python train.py --num_hidden_layers=14 --num_key_value_heads=10 --hidden_act="gelu" --norm_eps=1e-05 --positions="alibi" --max_grad_norm=2.0 --warmup_steps=266 --max_seq_len=2048 --dataset="wikipedia_en"
MLP neurons of a small language model. Each row is named by its layer, matrix (up: input weights) and neuron, and shows model dimensions 0-255. Each number is 128 + 24 x the weight over its row's rms, rounded and kept within 0 to 255. Numbers have three digits each.
After each neuron's rows, "fires on" lists the tokens most often at its 100 highest values on Wikipedia text that the model never trained on. A number after a token or word is its count.

L2.up432:097156113147142106123113150135151127113141152105145125160162153082146092106141134130117153124127179084119171126113086105127137121157143127123136139117154163135154145131084111139133150151103085147096150101123129131088120150083111106122123105144092138117098104145176069147168130163123151114154165096140148127089127143156124113159149051133133099145120114136114084134135159137122158141150131127148141129158121131120111136109087114115079149181138119095085099142144074135096134069151134162122149092193111131154120166163101105096107129138104127118082140071077153175123159113136166133150163136128144141111130142130091135144111108102119139117153107167175144126097149108144125125162117120129147163120102143132155113106176123134148130085099087131126132141186166124162116152120119
fires on: " |" 29, "ed" 7, ":" 6, "ated" 5, "ial" 4

L2.up1179:103109151161156175078120124123108097128126114096109167179135152110165139107166149126134154120168138119121094129088110121167139095131108144123174129123105130167151162108144118128123148143090121233174119157174105075106090143107110135162170130119123117107120114126088136156159126130124120125122143118121117129143080134139152117138145151093126106098117168144107120081094137140108097123124181112126109147200128132133123146107117164151154127117139107119144130108140105101136119077132150134134159146151099152115163155119102135096104103144144142110156122108139130115167138123109169115154154148108131133134153130137122152143138116119120141146147152151153122141172103127146120147150150119128148114104137122123154153094144144157111161127163087102138147170102134131122091149120104
fires on: "\"" 77, "'" 15, "”" 4

L2.up1234:107125119137148098155114100149133158145136166128154115096126142150150105125146113177121100107131122111140082104124094118148156136127122107117125092200133122131148128095125134107119120145134137125123137131132123135157114164159140115083130134171084107129115089137116148163140152097146136111142132135141214120145116128139145076137135143163105093084089119153129092164157127095115126069127085126154127140143113098151124125123102117142139114121130133132179155120103143127140115146150143117135144128148072100158152136106123131123134104158164117071112097107137161166125114146114145120162152117140161115117097139147157128081116127097141120187145123169133157075117171102110175087126147117149113175124100152148135140105136090113116103123111138147140175135146083116143114119098151
fires on: "R" 50, " R" 30, " Mar" 12

L2.up522:135094139127152128162145119150065169048129165077116114154140146144139143111164186136167164147093127153112104132150139142140127153163132158121170135142100128146122123173128143118145122144108093117077096126130090104122128107123121155153129101085117132139134121091102078142161138106146159138165108118098116127127141107096151188114139151133118120098136088154073113131107134121127083126188136123140105142132144125156113093116177098126100097128113110129107116122124137166131128115142121105140118151107177124119142124122099110113118118157131168106130146128149176147116126152074134109188131167132113111140150114084153113114154141145157107063114128125145163071156103122104159145119157156164149147137124153144142160095116164127102130139077141125147159150104140115101120144106083
fires on: " '" 17, " for" 16, ":" 9, " The" 8, "'" 6, " Top" 6

L2.up611:138136152131130122175135138129117113131102168082165086149171164133150133123135163098160166101102125139127126137140126136127131137116139134099183119123073146131126151145148160171136145137125130118142161127116081108132102130144124106130126105140130085068129118155112146138154124114141146106155162098105137157117119122142149100096139145131147149110159112169104132157195124164118141153190168119122129091117086128147111144096135129144121125137115104116116113198169120172141149115147143125129122100113121124140141092137141141127140134138134100135104126123086152133144138111132163105181144131109162087133112114140142113132089126101075061154135129172148135137148084120110140112129115111085129191117112136103098122149097104150114136118132132132090166126125150156124056158095100
fires on: "=" 69, "2" 16

L3.up687:129083130152128096138160142139126146147109201117135104141121136132134109105133139127133145158149098152141112117146129086120152142106130173093117100156151136130109123110146155101108084092120168095146149150103163109170110111175126155065131083138099070147128097100097149147123130095141162121124129121106195099163138184103158122117139117125118119119088149132114116120127109105113139114127124153148160120128124096094104128160094138146113101095127104115150147076138154132158139142100104087133181120098153147121143158112133130116125128153131116130116141147138150124134153176129111150125130158110115103109110110157133139147112114121134129173094156150114152158108170112110136090126153129078141131140115111139139123146065129095155142057124165111142133124116108117169117132153142
fires on: " Ch" 20, " L" 17, "mar" 9, " D" 8, " ch" 7, " Mar" 7

L3.up1242:132090149143133181132106100121114097126115119116117143150137120097135121101143146178141141101183181125124095144148167151130124157147127119117142149159124114120172137141078100114126111113129154178143148119134148111131137128129121102108154121088110138093128132147134110118128139160151100114146115138149123141111139114116092122164161127151149137111071111148145117111043154140115124136133168113082130106080118132109101129137106150158119103163155113127112164142076084117111116115109136157116123130127096177119133139146088161087088100157118099120112148135100140166142130119151115116138145137110128136131125129133087113188135178112118146098107160127126149132098125144141122122155122111098106091152167146137149129129121204142183112077141150099132131127121167133099179127123123
fires on: "," 35, " |" 19, "-" 15, " 978" 8, ":" 5, "|" 5

L2.up1031:133103094126158104159138132180139123129160152111132124130152106118124149123117126148168161134107136131130170158077147099144122122161136080116093092157168095129101168098098122088120099127121145123115112096141109093162111178111118157113126126142129142147149137103180110158125128149147131112103135109167139097192126132136134136126149089145111111125094077140097115100109166130127142154147154152138119106131117143147114141157183109155154085108129132156163169141108103105153164125079109100152143157120145159145131148117081082101106112153157112115144086122144170101097110132119149124146142157131140100136125134167181127126115086140158141096130165142151166096137128071137119107077136127143100114124092138165140148148124125119149111121067161140199134141150133112140106170111136
fires on: " |" 34, " Hu" 13, " We" 12, " 1" 11, "We" 8, "1" 6

L6.up326:134102130151128100125159145125116143134115143146120113144179163145157123076164202135168159106086122142085145126111088148112130144184093150126168076174132115133143163129109080164108127121149145156126154121140120130154115160117115085115134149162108110132151089123143150171144130165122087112149129075084132106103094149128108130098128085110118083142120103138116113179133082144110172122118112145120113118139119115147127165122127135130120120126153124129150180155137118130130122182153138134107127114084122167103137133100103080139129117156123119111121122151136112104127124143100154112141185156145125119142162138087140143130147120123131091157136126160168148109149133099145136140124161110108135119139120158160157147197117097145165142133108095136145130148132118123116100120133098
fires on: " United" 34, " of" 24, "-" 11, "." 11

L2.up746:135117141115117140143133118155102115099135136076126117179133095069172123105121120122195132123131111113127129160140179136131118118151116132103120104132153152104148136113122088098122114104093148127117104128112130153143124133126129110113112149141117169134136136108113104175143134109149126115084140122141121110149120094073115111144128142116108110142105096120129128162102140118122113154168099121075133110105134131142099144105169152149093106151123150118183148112162102112147168162085134130165136125123127177150118150148123108144109134163154144106074118139112137108156053159129193131144122114137045128111127138119135135153146135133150128105138141128184173082161143125127125135140091111106089110138162145140168121158129147134139124141115150136199131169151144100141185138118142
fires on: " |" 86, "/" 5

L9.up4:103141151108146089150149135153141137146094131166129135135135155137143115156108134126147153152126163115087141164122116115181154136162086125147175107175153129092116118138133103100133089156171142177150123158135110114116124125140065129143104102136143147168137065120150116086132150136142145114149106101120130123147089140136127126096115092163169122106147089132141117111117161117149144135152114137119163121092088149114089115107140132144115127182166127090139131083095114124088125128144163129133141097110116113173101115093140149154182090143132124130138135122127118119110118149091121104118133077118077154135160113118202150156149103116125104067130108136165143102108172119157125098154151096134121160178125133159147147130128128116095109100099087130123157131129145132128131170135130
fires on: "-" 45, "um" 4, "26" 4

L2.up178:077117136103133133083156163107144130138137123081121124131103152146150145092109143139156130112156166128103124155135118141137146077117113132146124170136100088141143128135101129144098135173169108110115128101153105095112131093113111094160171131134107134112129121119164091123190131123130143130152148113121140121128115127142120130176118179128141094123107135167103130113126143103115097135139101090131119159140098098120121123123149107139124126179147129133140118096066099118091108138136143055096129152131128160128201129100104101116101130110110167093157130138102144096085170133122135106174106188117158149143146131094127075129096128134128134154118121131166160108136110150136144156131130128113106142104137153125155173123128144162101114130123135155156149144176152158123127135099124
fires on: "'" 52, " '" 19, "]" 17, "\"" 11

L9.up931:093118123097142121135103107127150145143123172118144137122128112065131099142100121131171125094099147100103139131097105136183123145168098124142137117114119079106122109127127132106103132140149125145114128122099123124117154206117098104156134148107074099120125113132166131152171148148137124129136135130143103113120133126131145167141128091162123113099141088133138134105161154133142165117137143134093109137103125125080143117109122122131146171155149078096154138121138119106094145118139089136109112093063123107120138113133100137114145104164157149127090143111139145152070090172137100137130136099124104169147106150155167083166176102143174132058158125156173121087152134109188159125123156123153159127128101180148174092093114105117130147117162110109131118109139136121134119156120140
fires on: "  " 28, "-" 24

L2.up662:123116159149151137120137140157087151100113146153133138118128115117151142133125136147130154175127142170130105090182140187126122109113093137147143107164156111127115161094131100165108125129138145148164081093156126123141144156126078112095141153123134128105132118119121121165069138165142153131141155113127145056126100136108112104105118148114130118105170117157109128130104123141108115126141123133105104109122106121148108145138153093179135123118148100129170159128128142097111125147118115070112103124125174128109132099116163125147140101095131114139159104134121148146144136157108161087118150139103122084113126117112119119111164109142136081135123112122119154126155145063135143102120164142097144127152116156140152156142100154112144098100108132167144162079126148124087129130089139
fires on: " St" 30, "'" 18, " of" 12, "." 12, " Hi" 5, " Don" 5

L9.up84:078134142141147117123117136168160131140127153153155106101145144116102119123151161137124160118140201133135116129147119107130122132152150131130123116093127122152122153114127108110125152122055103186101111153108086113112117171129122090107140138114097116123137144118139130115145128160152121139156096137118094116096118160137142115145141177184127140124102104133121105093096115116126142162116157122116099112127111138088138130123131152121170171103151106161144116046139166115136186081133140131121187131112098111103103071162122123108115107176081141173090147143112119186115150145111067148098115092103108159121116132124105120071147125134148143094163151151107120125148123105133139113147116133164082100114103131155153091084092126167137153136137125144169150108129119111170126133140118
fires on: " |" 26, ")" 18, ";" 11, " ;" 6

L3.up701:111105174151137127160186136140123144154113126106166174145141117121130103115110132155147135150139152142132152142140117121122141107149128133107130124172146120083203128101117132111088109133173149141132130153105142160133151180164071108098111118135107143159130078104134122136116164123127087106138145154121161113119059097151157131097123127123155111097111117143084119153167113152093170143141065105166152115139119166133158137179096112164111119144152148139133144109142110138181148118107125117146115118119122129144137141086125129134144117165131118126123114092134108143190128143113137120110130106145138153081157103131136113176139157122137115130134159139171138086101163120138145115161122128101141148138111140140100068110132059123145116107133127132129136144142131129140139084112124
fires on: "," 25, "." 19, "ing" 9, "-" 8, "n" 5, " e" 5

L3.up1218:119132130099152152112115152124142146122115151120121143097114164120085110116153127161124121160167103115115093158142121097135149188159096139085113108139149141100154135125153125106143138134152152118159176125088125101185113147170125100107125161148111120161123079107134118129099142090147181139161123121162150119173128109103130073134131102169142130131121099132152112094145045104131093144140118156107143119081105106116111127110104132122092137139144172127143178097118135121143133120092153146130135143122113098117160145111148132115114092148154093079150141101152160107107124150121106109132105096114144118135103133200157100114104097142114149139144123125157153130152157078110103076123125122115102140108136128135144148126119171116149161119121128133133137136123136111118116115120118
fires on: "R" 23, " car" 14, "r" 11, " Car" 10, "Car" 9, " R" 7

L2.up900:135105171147119170136155109180116136090119147099125122111135101155166136140091136140121135142090109186144118107140127167135136145156134092140155105142098118140144136093105140122076144160135147121095116099139115114114122126101136136134174151171166104106158110109133127137114153117150142117107168124150128121156140096090126079137143138144143121110130161139117122145138151106097159104136122114167088095125137118207105111139169176164134109100123115126097150140113140127114117081129118099152092146084144159135113090132127075152132131131139138142153120123160132153135116112132147107175126162142151096154117132090110070121126087172133089144095143148115171155149111145119162113126157088102123138128156138134161176116079174096087114145104141141129128152111117164141138132130129
fires on: "'" 17, " Sea" 14, " of" 10, "thing" 5, "pe" 5

L6.up550:122142135117128095143134112125075128165107169095108122147139128084123152104142203113101131129122164107125111087132114126137144116137137115137116112176082134137137139179159163110124132111139138109110119097155146082161090141137162135115153126107116110112145120109130142133101135110142156087112137067096124122105123173153193110123147144167111137081120089155117094138155141118135133102132094066131145145159138118116126124092110121173123123163095115122111119176141128143131141130151147115124176119079132135122115138103134124133104104137149127124109130108118141091119104127176154112182116112131129112103085105117083092093151128123149132149135143132114082142148139121169163111122109149122076137111158135130122072160117118114140093130105101111090158125157136165134098201120121
fires on: " on" 46, " in" 12, " On" 12, ":" 8, "=" 6, "On" 5

L3.up1001:065144136150140111098136112137115084114138143121148087140135121134086106111163126132151154106121160124168142092117100147164130166139124145086175110091132142136115118123137113112126090107133140184138154097144111134091119114143108108130164089104168111138167117136184112151132132123135130141116150134131113126110105136140150152130114161176136153109134149140126144104106125110119141167156127126149079160125119132068110144134130090137175145142158098112132146102148139141146147136076123156126161152115116147093130137127119147113159118122109167134161128099129131097121108149140118140158097100081119123116115081133168105106143144142107125119158146139128118128170138136177162109134098129087123061081166151146138103148087152163100144117134099134147154151128080139178094169150104
fires on: "." 24, "-" 15, ";" 13, " ;" 11, " (" 10

L2.up370:130103123177116150192186099114145117118149126100108165143131200106116096131154115155122136091141224131114183096126154129147137084155128115122115106106125072143146136121116110127085105096105121154116144110108121134097124146142129055104133099126131105119126137145144101128121137184151155090140141116141102133087144133130121133164146109141127108100117127134077082131121125143110107149189149133067116112128103147140122134107138113136158113128166136123097111156131099120097117084099131149145157106129133138104122113128102129128094117169149143124102126105128146215118148135126125133142167122145161160108102154141146130109141134138128095092162176141139137131107080164146129121150094140145102135144120145132096122081125119123131138093143138154144098119152131076104135090094118
fires on: "^" 19, "-" 14, " |" 14, ":" 9, "{" 8, " (" 6

L6.up530:090086140118146108148130096137146128169118146133138105096132121091147136095147129142142148132089163156132152152126131129140142123125162093117150135092112131147132096140121089076125134109105156165112159124164114112128095177147140085113158131128123144104098118159183084097141135151134162152120143133173120124137116120151123141122129151177127098114115086159138095110101154091113084182132124142067107112119155118090146117082069089165124118136137146122110131114102138126127164114134170111115186151115144093102127133104125145145092122131115146134124158127147096108124156125139149135073163109105126132081122147098129117148123142139126157140142133130120134122144119084147155129123103135130127125095135167139106127106132104125088098162128103088169169142152137149156091126135117
fires on: "," 30, ")" 17, "\n\n" 15, " and" 11, "/" 7, " |" 6